config.toml
hidden_size = 384
head_dim = 64
hidden_act = "tanh_gelu"
norm_eps = 1e-05
positions = "rope"
qk_norm = false
tie_word_embeddings = true
init_std_o = 0.0375
beta1 = 0.9
lr_head = 0.00603
warmup_steps = 200
final_lr_fraction = 0.05
max_steps = 5336
dataset = "wikipedia_en"
MLP neurons of a small language model. Each row is named by its layer, matrix (up: input weights; down: output weights) and neuron, and shows model dimensions 80-335. Each number is 128 + 24 x the weight over its row's rms, rounded and kept within 0 to 255. Numbers have three digits each.
Before each neuron's rows, "fires before" lists the tokens most often just after its 100 highest values on Wikipedia text that the model never trained on; "fires on" lists the tokens most often at its 100 highest values on Wikipedia text that the model never trained on.

fires before: "="
fires on: "=", " |"
L3.up1273:135105118088101107098164169096113123144120129075113165130093128120107107140123139092147159148150114165107177163140117131117135153120108111134157141111165132133120087133127089164140172089134142121170122139111123087158137154078120149134110129112155126120130128156115111126150147102118123127114149122105113112090128075149106112146143102146150103099110109096121103134145117082104120087097095118140170113123140143128100114189154146140158106125158141133090145129189105105127138110136078083142169121088114146134147143174144130124127108175102103082093132143128101136100132159112156122122105144123099099122109147123126112145138126140118145122103093135145138141100094144134171114150140090133158148106145124119156143140165105136157108119123120127128184155150152186136098119166128
L3.down1273:102140109106142149124106100125161188111143163139132134140131116132150099109096098115114118091162091143118118127104154104171113095141068113097147104150143138126116110126150155129123140146167172124095147150147146150124117101118129097107181100108141101148187136150150152114142140105137130150165137137132096110101103152112166130073136138098104114141107130140125194095098166124135126148120108129120163099133148121157092142107125117120095140164177134133128104098078075169075127105132140150135148151137137158110117132118088135152135141111120142122114169124144135110134110108141122147175139106116115132080107112156150108108104162126115124164173169109091169093137135109138115128075107123137118126107143130127091093095125118117122101168134194138105100114158107097090155053116121

fires before: "="
fires on: "=", " |"
L4.up345:139106140121104113102116155126119094133158128151164118140169139136127063132101125105143135099095118165116126152155180104113117137141130147146129133094136124156123128139129134140139141102097172153113120138119161116174110149071156143115160158151140115145103139122141120115122164121093165128140160159114161108107084150119158118134151098147128127100113152102142145154114131112136113151132128136138180110145158185110108116124126123091153113144145141117122123132136104139088107091141128160134116139099164161101131114070152142142150112109153135105141090132088126174122170123115103085117106114158094122138130107115157106150140137126107112151152136088104117086133135084132102145094144130168118126143098109091125097142146103105124122084167144138099149137105144153135182139140162
L4.down345:140139163125112134105157070114105154125131130131145109114129141115094086120113141155109116144117130093163124140171139148156127115137093114140111091136106130093130086138165079131094135125149092116138114117145139120101103120099123125143128100147130036139138075118083162116147115126169116126143101175136086144124141102134137105100104182110122092139094120149109152098142125124085149143161166099124110146146174067130148158146104144118104088141134156124131137086118200144128132181132137109133150108145116115155133132188076135134090136191097088098138157128156137097138093149131123152154132145091152147138133103136123103152104145154135128128090108139126159121122092128119140085103093101162140130136125122140153111186131138120095109150149104165066102147157108125130121098148093

fires before: "="
fires on: "="
L4.up173:082106145118159127128154116115123145147109111150160124138138143179120093078117140151138191176112124117156149123128103132153098122126111137140154154113126181143127084140113122154104126149147124097078102110112141123052114119113153127128147161143144141151167132140120133148123131140125135140162109189136154072096104095114172082134141115121117129108153129162122140119133127146163160134161126062158141104142110137098109063134124130108150185129160120148141129119108110147086086105193122128147107113087113141151130131110134124142155112122174166125113164121129156134123144095146094169101154120137079148142085132112144143118128143159140164152118142098118147125125146159139128123119112121159143121133117118115144139154135109191144129103120146122106136140152146144117120141107175
L4.down173:147133139137118111093130105140180169142146134125090144159138121131153111124118139151122109121099137133110111155139111135200120137132137154119133118170106118123148141126155162099134181147138147098112107145171153113124149157115166147127083101106126075140111144095150097077181097130143109145148135129111115116107132101091153123097148167105120111159137097160109136126142168133070117172155090158112116137133123090149179165147128110170103116112110072106137113100145121078095149149130121116117113134148167146138134100132122095143148165161120129112138159124092119127135119163144152145129114126108114100125152179116102087128169107134159107114114112167112094133113117143127128148146144129110161160100131150132131117120134138117149112162160102103152110108110099107126125119121121

fires before: "="
fires on: "=", " =", " can"
L5.up1066:116089142097158165121158133149152131138179121124173115113147120120100132134154127110149156128113156149113121093115119120167156111176112097152142116119156112111126092124090126102120144078138089115120162193121129163167104165141126144138117121123148070106158139085095124109122128128110120119133113089162125125129150092102151099120095137165106107102153175102126129096078125157082102149122120091160123115137109103114110092116159161133147117152101141135132126108131120153173151153145159110116147101134099115159074147117090137120127129138132137161098123152117079112131191116152132077126114136096136170109096149115126118127147128094117086146107136123128106147152123094142092109118130090114139134155146121150150118096150140108124145132161127136103169096125117156170120135137109
L5.down1066:107117137170136177115117122139150171131120144140116129138172135122127136124112093150129109125127151081103106175099155138150118119116128137125112108149160143070114110121127110137145148153084172151137125126106145132136137113120150085110116106100110169119152110141147177098130141144149143115143101138128066171056123125126142123133096124085142154149138126149159145119119149149144127120146115139135150122164127131155109107116100127122108102154156110150113170121137119145146146133111113072123111171116128142093108125114142084129108124119153094104091112107115158124093118154109151180143147096185164155155117115153129167157105171125087109110111110115127123133129165138147143122169089139085155116134134129113111143172169120113123163119145138101108123143142116100130114106125132

fires before: "-"
fires on: "\n"
L6.up677:129129200129114150134121164125128135101143130075131104150106116121094139064104128123110135162091148158180120143114237136113109116149135130109161082143107144133123113144133149125094151148092117132097140108133118100144153114153108168163174135128117128125142116113150141142148152104133118134125144111177115121082116109118126091111130144106127128123139092141131185120081086136138086128104146102133118110139101120124088094130122163120128141109134101088128116172097109102157143095142146106127180134095144112115122128139133165125159131114135140116100122153140131128116174149123129129100123156151166104107114172151096132120102146081132132159139153143120120165131128133150153081149099113122129090130146138062143122124128105104136155086146178127089097108093128155146131099147098
L6.down677:139150105119114115149127142137143155146099125177130114162140162120149143167126100131135121119141118168100107092161080134112135115092129104165139128132145162115117141071158119137141078103186131168154106108100096128123104126107165155136159084131116113127134167118140135100109107146112130128124105119117138101138175087123134113106114154103075131131082166123158130135156148127149144130167119145134099152142132131127168133130144112150143127146122136134154125107156129115126141169104114145152120126130080138128101110127131079127120163152131158196120169094095109143094117075085147146132152133141122144126163083120137132136110142156159108086146155097159157125143112095156151156145164152111125123116120096146141100148149143172112078149098085132126139119117145113126110143107149

fires before: "|", "  ", ",", ":"
fires on: "  ", "|", " |", "abi"
L4.up421:122105163158106143098091133166170107110125149148167154130155123134152071120188091137155134180113151101141154143139114188092171110089142163117111121092101093108151147131128163152095085119106158118134138120093153213105142129145157144125145114105124115165168105195148089100152176121114160108122136164131093123138075161127122141129153136142102138121106111127121111149118130110119123148088114166105154132123091153114108101087120155114146127127159108142149165139145120131127158122163080112072140135140120117139125145123098149102154123114098129165115114162086114147149087108162115095108154150110140108112119119132141107147098135136140151142101103195164111151126134130180139126138135131114104141104129084107176112154141105126159075114150122130115147091168134116135187096140129
L4.down421:158120123117146127149144127145095171169131118093185123149152149092118178131085111137140100149154156103107148097133095104129135125164127138123103104165098142105108147127144117094113139159135086137067126132092104105117095110156141117117135113065132164116103111141146119140155121171145076146147153111096130146117151111124110135150124141111106118125088109115145121130124144095099139117126120065118150130114174094175146132143120131141130163144155102097107118113104136111161127122109117136142133113119137078117093122149162124112093143147167142108153090122167144128122167142076138126146086091124134145102136121132127107133146136172161087107143091119133153110119113077104124136104159117142161163111126137150079148149123100136131154094129138152093126138128115132118130107187162

fires before: "="
fires on: "="
L4.up369:161136127132098142107108099114147140140130116100145137120135154137097080118186150102148130117087120145128143113136126129101164133169103119090104148119148117117144131131134170157141121138114157148120159123095158095073141157074149118177143124117155106177144147136126126126106161095121168116146091161124088109129148111131119106100078119118124149055108115134165113136110125128121162108145151134128112121105163101125159180142114128119095111169152136196124156106110090111101121118129065101139146134135118167125129115136131171132094125146103092128146117135120141128127124149164115167118101156094148117129131105132138098126138138104120164111134152123150132115185109138135127112099118131173109115126095161103113080177147128087108174118127102143107137155147168142127155124096125
L4.down369:116169137149109095149126103156109150125110156123117122110132124135155114113107133087127134134145151125100114158133094107170140123109159091152136067122129127138126115084157099103131139097155138135141114163185154108156144104125120119154148108122170113110143109143120157123133078145161122184122136151149162107098109161165163106165165126137122139114151115124115156103113138148115103129178102120151154125172117128139122120087146119128115157159151117075113131097108174113128108150127182137128107159160172157166154136121101106155121165102152108121143139083107113127122150061132108124138132145105117105114147137164134109150132070131102106108111123167131115183112114153145142134129113085121120156123139112123133154078128124121158140139153148094135139119125096128094168111141164

fires before: "\n", "  ", " —"
fires on: " |", "|"
L5.up1086:121094133109141149112120164117113111161147118116118130073157143178083155164134139082085145124115095110149151136117110100139132086209130112123140104175121114132154095118130154141118160143156135109133085128145108136141127143154135127118132122170129058162139104081117139149146112125072157112145118154094096138146090149093135106122130120180147136112150194079130064162142135156124067116133129150116125129149166121139100110099118151100162118142111111115088108104136156099152129150113158110121171106090151157151168133161129132185179140129122109119120098170106091134137140126153110133124147191127137136097141132140106115118118115120144100124129133118143099094097139154140151118151134150073127079133114161164141162156130096140106125119139126098133077090105128139089180123113115
L5.down1086:129154125173118109152118092130138155110145083172138137155144135139112110131174109134134118128115124131127133151103148118126149135111100104109118124125118099090082124138114131130114108132166116150163152134094117119127118142126118148110123144118160143100142136128146125098079120095135145136159141127118119098115133129104175164134094149098109164117115113149131125098116144118142145154160134083177155105121143096128145104192100161158129154091163109124084122139126135140133132143123100107120057201100108105102149099093101140113144149146134133146163151108110159138168095111114157126140115119112109166088104100166163097150108101129115139112118146111134151143164100069099153095066121162112159156137110122090113131110136122098122129129088137117090139138136149112150093152146118

fires before: "="
fires on: "=", " |"
L4.up368:098133112124130103110136138120122148143094097129143161164103141157091094150094161139123143117103137142108151147123150094158112112153138119140135121106147100162117108114136158119136144115162163112134110162122116075103149120083134155102163177150100181117123141152154116112134140119150181124151130139110115108126080138132131106117111136128158147102102114137107144122136128126160121129165150144173161092127178143121086150138114120113182117126170137118083150127157121156101104126151119133170146108096110193114135100134118094126090148151118108132152117138154126141098155102124101120108102088113119101104093129121123116138169150106094095160136132078110124129121145123135104166105081137186115115129099119126133152144123102148113113098137125133121157149090160160119141113140100
L4.down368:159116140117126126123163083088118129083152127178139127096130095162101058124098125132132101133108132162138114166116143173131159147113116173153146130093081099100082069126155110102112178162118115156118115141139133125113155136123128098102121118112119097096120095124086166130131107121111107118120168168129103103122127115109117141145135158155170101135080165148134159092082121144071148099141121113146145141118120106136152117148145135145108139144137133132083118109161113138113110143166134137125143126140143111167092146146110145118133094117097105106141118125138113121135094118110164129170153111110103097121113093134132118162106169150103152119152156137129156114120084147110137076105129137152126111128119150104125073097095122105112173109143114124149106165161081140125155110149158

fires before: "\n", "  ", " ±", " Pts", " Total", " |"
fires on: " |", ";", "|"
L5.up205:195141095142123127123123126141119139135174104157120093128092171132117131131144132103104109099114135145138123164099166136115113114137121187078121098115126149099075161117114081118109130138127128104132106144099116118074144094159157081146192123080126128101165159117127110151141121118120149151141111159112101143108104164120143154131169139116138132102150117117112094101107165098117164121108163148150179127123130132103165103085096130141100134175166163107096131160120157156116150126146135139136151171173126128127136170123119127167127113094116131113162147161099107151096126189158133089134102162113169141126114109134114113154136083126132094126171147135098127152130161114145059127123148151113116141075140118110157120114099140125102100129169146133136095075155125118147152137067137
L5.down205:170137100097127153111126106097113135173143155127111150133121108116096200140089120093138118102104117151121134080120123126139154177150082179156081122121108121109111129133138118142104103162117113094110134138097132112124138109145142114099139129119087136160118108128127121080168139087111122140118157130128072121085094108071104128136113122116101127165166112146133085173137126125142114146101111128121134163103123087133154099091143152099106184131115096108087174132101144150110118122115139111145095149095130148120136072156095128084103145123130139093134135119116091119135127142108085155128148121130169141141118130125144155157092107173128117102118142132139150141104109147121116142118170132127134160142124125165086098104145177091152126151105149155101134125151134134144152155131123

fires before: "-", "="
fires on: "\n", "="
L6.up11:142150109161135127071126120141092118134173107075169155124090144111100152102130107105137123123125156146153128131126183148180182095109117122128141113170100123117156101095102099150102146138140116159114169117137096168128123157147088151125116152118097138163123101127115144121143136088139150108129113149109130131116153108139084147097115145134158107167117139121099120136158078130140145148101094109123140108138128124095154120127116126138100178168106169137133098110131125120175131135128156143137153133129161145145096115102081098158106145116119146134122099126127140130092097078155128161108163121145149115103168136169092128115133158139127113131130145170101131194114116108132160133111125153135142151147127122109159151167139131108109134106133178140140139135148089137117150098172129
L6.down11:120139064143115096104128159147167147128126117139112157158158122122111116110143137140136092120133109097147145132117147110090121151145121127161096171124153180146086111109122110125134122109132112099115077171115123121114124129100129147109132145142126182131141092141117082131111082143092157099104177138133094120171123136088160144067132135100134152118113151126162121129127132112139100138111138092171108137103140104138136160131135136107129142141139116146157123154167111146096150152108142124130121150064170093101149158144165160065106086134145127122114125114107137143100111097126166134174087140138157074139146118127136170172119122137121163121107106156172111093073148141126167090150091117115135117155129134146119100117097094156153113112143153059129087173128135129153133132160098

fires before: "  ", "\n"
fires on: "|", " |"
L5.up1495:137115083107121116122122125191120125164142143168122166124125145130123155122105171114122147117103093122096130138141131151098142104116133153130125091128086118114119084153123135103127126156114098139135160167108067151127142089172171131125132172122138103124118110161117161197135110127085125138126067159148076080109116177082144097095151145140176087109142147100113105189130126138124146090152132139143128117085150141100084130120111167118145112130135119147149153153151095151123127118145131125112112095148127144166114187148140131151136139109093116131139119163153094138068122095141105101110148176123115164124114179154170129122100171077120155153169152103117098150131102159132150155151149118138143141095096120106140130092108130105125113135106109138123162107132143146082164118157163
L5.down1495:095161184161124138098152133132094153087139159140120085145135152149136152100100072116119118137150101163131134155117092136156139167165133154100152140118162117130090152150118156169116162172138134119122161158084147116130129132122139109150085131127126087137129142143137128097129161125112092119134134106153151148127150131130099144130111109140134124158144164106159124112135114089113141162096084112178099123154144147146128133116115112169120140150115114112094141101102123117145133120118120087081127095114133103119139123118124157089118154116159096136122172102078171155163112163104124091101101115131129168113134087114128127147124087133136102138093158123150165167116164138116140155077134167142126121146141152145147130127113177096117164135095183136131134167136105161128109132106145

fires before: "="
fires on: "=", " |"
L4.up123:110138140130100132124113144156127107144157159165114091140135137159136119151177130117117131085139096125120150138151154136140130128110093118146123159088171128175142118159126120125135126098138146128112167126096134135130151125118166151158133156089084113156087135111114140127106155138103130108126116161106146124151126111127140136125104131151107145122144125146107107147119129122132131101167108154176125095135103131131109126164109146121128124158129163135105084138149143139186132127158136120158102132133138177121155119092108199075101082115124119129098148128159155123122150074159140135183144171175156109076110110086117127127088128117126176120158182131123180117156130103081134093151122158135145133170127109105145130127098152158128105158106123183116105117137175136121174134118145
L4.down123:122130101133138109131143104106127162136123101097136112111121089107143122106110164146126136150132155139120137129132108115147130107132150169102141111176106134127109078121125142172133129134138167141132120133192107138137097122119099098088101105139156079139155126139151167136146131125173114107130129107107078123120142121118118126152139160078168122130118108090148157079131149123117129129093161096099114153148139145133134136125082144121189139113116092112142170110083131164061137153147133132122139150145111099158091118166127088132109140168162143146128110111142101129129098158116121099135126103075127111132156121166109116125107141161130122118109102146119098103121128170123114174086162084118150128095125154120157109169177142116111139115121149101117127135127073121115141106143135

fires before: " |", "|", "0"
fires on: " Votes", " %", "  ", "%", "–", " Apps"
L6.up34:140149120151135122142151113155130113081141119140130158145116146099125096089138142156129172127137130119145093102185100129119145125101182113127127124131092190136115130124130061090158125174143094093131114130062122149103142151115124133157141142104108162141133135125142170149109145122147064158148083109110126150062117117132149123114129195138127084137150070169107170128106149108157156093101104086164107145130125138109126115145147151109125160121139140152102128129095128115110126102087085131146118147115110142108148136144086138121094143138125092145133124086138154130157092170162108153128093123142114133135149086137115111128170125099148115111148147161096127137126120121109077098117106140118087119129128112105134111140158107135105106154136114088084114132107129074144130096130142
L6.down34:130124136119121132106065128077131141177110117092121062113138144124141187160114102109113066120134123122138112175097108122129158100143092122159140107143155084162126128118100145118127091118097139153155108148126167098137156126152141138109098155144171078119116143130130094112151107124167150143092129156148135158157142134141134112111118108117092165112147112078127144115109138169127147132123128148097130144100130108107173126129141143148116174151163092131129145108148080145170124116139150139126119135135148145121124095149120152182149152145150167106117132142105109090082151147102159172136111127083188165126143099094129134119146172170118107085159144121100157105094158141130129133145171117112122158142099151154106140123153161134130169111111137144134128140169120135148112123129126

fires before: "="
fires on: "="
L3.up512:128097098154153130157138156113096149106156124084152102136121162155136131107106120154122085132174106144139092189114124112163113147150081150075125155140159113142124153091101117120160148129120126138132128179130111132099139150111134113140151157108148155084133120109195125134161151082130173147150119123144136170138119123133122105131151072127139124134087150126122108147118116133108095161128135177155149088153147147142144126126101132076102123135099095093140087177150151124164152110127154180118137107128117151160128096114162132136140115189138144113095130145109123102150142140109153118142097115159070110134153106098142110137099121126117115111131110124136157101149124133118126135091152102149131087115130112129105157143143117173138161128098105120123110093204141135096156133142156
L3.down512:144150164119146146060131090160168134116110168124137094111117115125119129171144106091125148130101168143121170123144181161140133132095130129156126138131094089140105105133135119120146123082155149128141092096134124091142115131147154150146148116135134079174118116138078134084113121134152098107139151122090117096146115128110115121101079148127119136102158092151139129132111106138130134091167148080144132136141109120101088121130142131140159137126132139162116172115106124176101134095112121094131106172140169140105131122164119127132140130095109091153152147104142148161095084149109117102114144148154100100126135132127108125124107150145114129144140140125119114152133111137129142137150085147100130199131140116097149062121113119098135098128132110136143104157050150134154111118148085

fires before: "=", "-"
fires on: "=", " semi", " non", " super"
L3.up355:133123124132109191128064120129151119149096124138118152135148150141142102176101176113135109094151102190118123191135134118169141107096084156127131163148117133125095154102128074134093139125142120059080148110094146131152156137128091145148128125167125172122092104102133108150111115124094111139164145172109128097146129157138191102146139099146149139123120121141104134112125142116179102167119081126128119084117121128144179123136110130107146090140117104121122089133131134095138174091125117099100123075131172132110105172108165128149171119093105129161118109142127150112109095141151132109106141147137111097117106120113109145150132090117160125142145125162166123135117121117153143170108118112174115118100137117110149154159115111141114138111134119079125130128134130131142119108164113
L3.down355:127136111117127086124124082125125137087118150122166118124127133099117118119150106166095174133103132138128132161121100098145136111140147112113163117107160082135144118144159144112156108119090152125133117122134091081130122105106151156166107115126140084121113172111121113086100142130159174131125110106081117159114106065124093123096120128107132152127122140161140117116118148119105195099153152129149137137122161117107110076090117135155108187126111129110132132131100139119108058101099115144149119185131111114144165106115122148141087151137138143085105176134126175116136128134123141121116146111142135118146146115101135118146118131131092119136169139081077116115166134138093128090145151119118131162135097127136112103125163159147160142131129120111145136138143123137146159104168134

fires before: "="
fires on: "=", "g", " Liga", "bu", "th", "m"
L4.up1514:123155111121101082116145103128123131115112122143143143141116133138091128131114118152135137145125078170132099091143124139164144108089114143104113133177131127110105095132094151135130144106119101127143126135063124107101160152119126172111139147167167145146139145101155120133076120133149080129158138160142125142150090106104125135114118109147125123171099090156137113128113121118115081103127129147163121156094140124141131082131126105113148126198145069163098157088079142119127133139128093061115129115107123106103135126186162137143116139138128158135134115141143178117119094158098118138158126105150125106121148127065160128163118130144121146164106117123142114101180131086116123170156077135080147151079150120133150116154131130182163156128151113105119098110096179094100094125130091
L4.down1514:134115125147153152169150132120142105111120091093115124159112095137135167113107134094124136153090158130131117113136146120127111138180170165148155114136142128157158099102164133090095099169147111096114109154146100159146180134151174118115167185097111143112147174140136162127130097093151143111119121109117117130111136094142140152158137170098112072103125122125132129121131163094090155188098095164106132155158111135110115170122118138154141174148167134109140110119155095131128129077137137148143134098148129136159123123125117161118074151104081106168135169118110141132157158107134111119101136135128129122136101121139134111112111131176128126143097120132078152083092146115110158111159177139139106127110100122093102142128147125106113113117104129082113168144146117143182128116132133

fires before: "-", "=", " :"
fires on: "\n", "\n ", "="
L6.up1220:073126092115118148143150105134120140106128088132130144131159153096119129102086104135144128135119129144118118135140116130128147075147127118187157130140132149134127107166170172135121196102104135135140162149174110147164135159121111138111163122132108117099142171085130092139120110146140135120135118147167112148084160095182109106095132145127118089157122138172163163152103122144140134109130109088135150144131111112116143092141148126158117152100117149128156103108113126095132140146142142140113120112137153149136087150148083093141108157121187127144110147111106088115193151117153160106081105084157096090078156143132102149088119087146118143165133150102125114145167125133121114117115139143076150109142111153096158137128123123058107159140145168134121139125160147112120113148133102
L6.down1220:163134114130108122097114162091135134156127134098136115140128134139110161155120149142095131147158172104129154138151127128116146165119103107138131123150147114159113106109147083133161109122156102103097107125139128125142147139104135106138179130138091182144097152101118115154156076083130144149142108109131118130095106165104131155132128151137094128120108110116166095095137139085102120079123110132119125129149128121141113160110119115120140086118135131100103188126165106123148140182056084133142127104101149105092117145135131143119126101110124094106106116089139112164119109109112141118102153162128130128157092123125140156141110155118155103108147059123118095124139103114153146090136136153148120115130180118138107062159159156129159104123135145155135103121099158144120143059135121

fires before: "|", " |", "."
fires on: "  ", " not", " C", " Democratic"
L5.up619:165112130154138112110136104084127110106125118141140161164133170116144121115098136119103122172132132117144130161157131087071163159105124108171147104135134101150106099116130147126125177090107131129170146136105141120059121117122105141202115102127157145101126138125113137097132142134125119145142124119159155125136168136122134083145128122138124103135115135132157137130143084119165092144142132135153141128103170115166121126153130135124070119123130121097102148083126167135124096128103100110134124156132173111095095145122119124119096189128103105152110123119126115150161154091130137055123146149105172181145142155120144098128131081110113144133109117097167171138122106186088097129080143151182089128108106117114160128109107138162154147123123144119113131148123096117119144088145115
L5.down619:116151161098098155111121151128101136138109128118139125104134107116123133109170124179143104115108106119120110072107114182180114144156147164119109170136098133105136188136082105108119094091116111102106132102137135161199106140134180112122121148138110148161158154124163107132152137143123136115123148149126094174119112152169139144116111139127113139115156114145133113153123134145129133097129121140097134152146086166119145105084157124155152118109130129133172077156140074106128146098137107123113136131132103089151147079124115149134160061089153152117121108107128137129114146153120109156142132116162114084131105136093138163149122126155136104122150145143089144152150137164144123132164140132080160109116134142130085144099131157089134090142121123126138138150136123119132128154113138

fires before: "=", ","
fires on: "=", " =", "ik"
L3.up744:121092162145145098135146126175090169130166151085157127170125141124133129132138110135137095092106145146127096136103150120112114150129148121149170177144126121149105107112104160091116113109109103146110134130123161167142137122122102179123083144103105130148117119129150132150131168154104134131129174125100152159123127157132104109138189112148158171091100160112097089092099148170132112116161133130157178158121111104123120086144129119120144122171098120143125159131118146153138147122098152107152151142106096154117120122139149108124145152087149137157139110168064076148168110152156119143114146100106128104180148161076112110118114123071146125064122095091099130114133112114131137097124125087112150120125138124054149138146091142115122133110152143182135119102149163117077090137125133
L3.down744:123107129115121098159107135051152115140104127171097121105108114130127141125146108096095164145165083157140152133167109138149143085103120098126090077121160135130187161129152133170140130139156138128155134173111103122082133121134172119127184104146143134115127122140118133095109116123135119079139116122147143105130161120174148159132104149101079098179163083111142154132142095143118135125130099138123143129133155146155126152114127131129118111097141151158136119149136104082118137130172093135090124127135138110160102166094137120102139121169104105132118144075150154109105152129131110088169105156161149128119105076156133151115159127178110135150136150144169137150140138091146123146126133137158124141134110138140088123060131151137086113162125107079102138118082100130166167130149122

fires before: "  ", "\n", " 0", "ology", " |"
fires on: " |", "|", ",", "men", " Final"
L5.up504:116151123125122104126082119073121142142168163114124138144142191136139109131116125087137157134119137192115161131131100103098144125119109144163092131146143147158154140149108137135134086137144123123144154150117081134162132152109147126098138159093134113132097134132110139128126113126087132100111116107147133126168154080078104105132123141146120139126105089139102170108150101086156130098134120129101129098185144143133159131136145160095140108069110125142126110140076112153164132112139097086134157140106143129120119143116122182178163096120136151104116093159132128131096138060113095143128128163116128171120112131154132139166160108151135162156133137139138144153099174166110124144089126165094111092146147148116116154094067115111122140130125134170149098129132088124118138156145175
L5.down504:118113113164212147168163101165114122153121120136114078080106097122119171145140159144122127103121168130126100146133102099159086156138140104131160121132096109125108128086113112167126137133146129133111215119103121112119120141111125121177130137136131131102128110122156098114113142127141093177158128127153083103087134172150147121146135114107132125141136158128110106094142099144152145156110137125161140156104085102118092181152127145116108150099152124103141119096149126127092098157102132129096115146131083142103108128111129109112111178129107062142115129130125138155149147185110158135157119138177111171105119141137109107052116116103090143101084142117121130120150103109147150113123158138176123132114120172144144081165173144141108110150126122114131129166091128114130123114125120

fires before: "=", "  "
fires on: "=", " =", " |"
L6.up259:122106102126136160104112121113148126120157153165146137116091164102147119121139115103141129187174105152149170111127142086119115125144117135120134103136131161145094122152131157101130161117095168121127152105124091144129168163098116166152156096113106108139144128142121126122126163083137122115088084170143100169137142151127122140116095109131112129123137159157100147102136101112140127107122116127155099132106132129126107126132114060169124141131160093178146168149129126121138108170114109124121142118110154092169101153136133133131141168129127100124131140131111118096118182122131115110147100123120201115139109115113176141110127108097120132101164151087099095121123151132087126154132134149150120111106125168098098117146100128129158120125141118147105115142097172108081108099159100
L6.down259:072141198148139116133167122097137130142124129108128149140137126143131126140100137120099113120127115133146082149119078142150136143104147090115101154108088109111108160086108100129135149124127100105128082152151138151142096119128124131164129141113113170147133115103155139152150167141143146167179173097118101112112120101113101131148139136200165107171141122148092071141102130143081148108121130115114132081152139097130156149134164116125141114149109115117139128109110081151137150091100129075124154111121158192128157134121107123142101133147164144138128133134145146129125087134133078128135126179141091161147148134171099107114137160121115136109127145122119158073146096133112175112121115142109127136152123108161100121121138153127114125154161151128182074115171113113131141183129172

fires before: "=", " |", ";", " (", ","
fires on: " =", "\"", "=", "rix"
L3.up756:161107197150145105082103155141143105133124149136152138163134108101144158115160115104165103126119118123104148126139134157113144134106155102148099127136168124101107168108146168148148148119120131119137129156124127092186113131119100110205114147145103130135120096151147150110088138123164156144101136150136162143092121129118108124076141119099084149125165135095104103084114142140082142158096142126129102163100096139137114132099144099129156121168123130125126147069131120083145148139099140122133130117123129148147130130152115085083125169128134093155146138134085107140134106146143124141145119106117166141163110132147173143143112152122105151087086114102135159135084140122126150147124101112100126090133139087107155167132157102091165168085120138173152114130111173119124125140136148
L3.down756:089116047110133161181113141132113129103112110131098142087162138146117109163111168153105146117151141135137135146116143104135147096133077161118140097115086128177116094135109129130133104160145137144122132147113117140080089113150169177110141110120132139100113146113113122138157145138110126130151139141101133116132110101117132135128146108164136134101113154155111162155135136143134115118173109098132174079176139155094141121147164114147149116067143158127124116185107119128132142129124096136119157110103123123120099091107154144169136083119169150119095121113132137106125154114124140131133173124139088104106135153104109080125123126186155084156148148145144098131180113181133120104129171140182103148118095128137154136124127142154069110148153113092100119115116083129112134114129086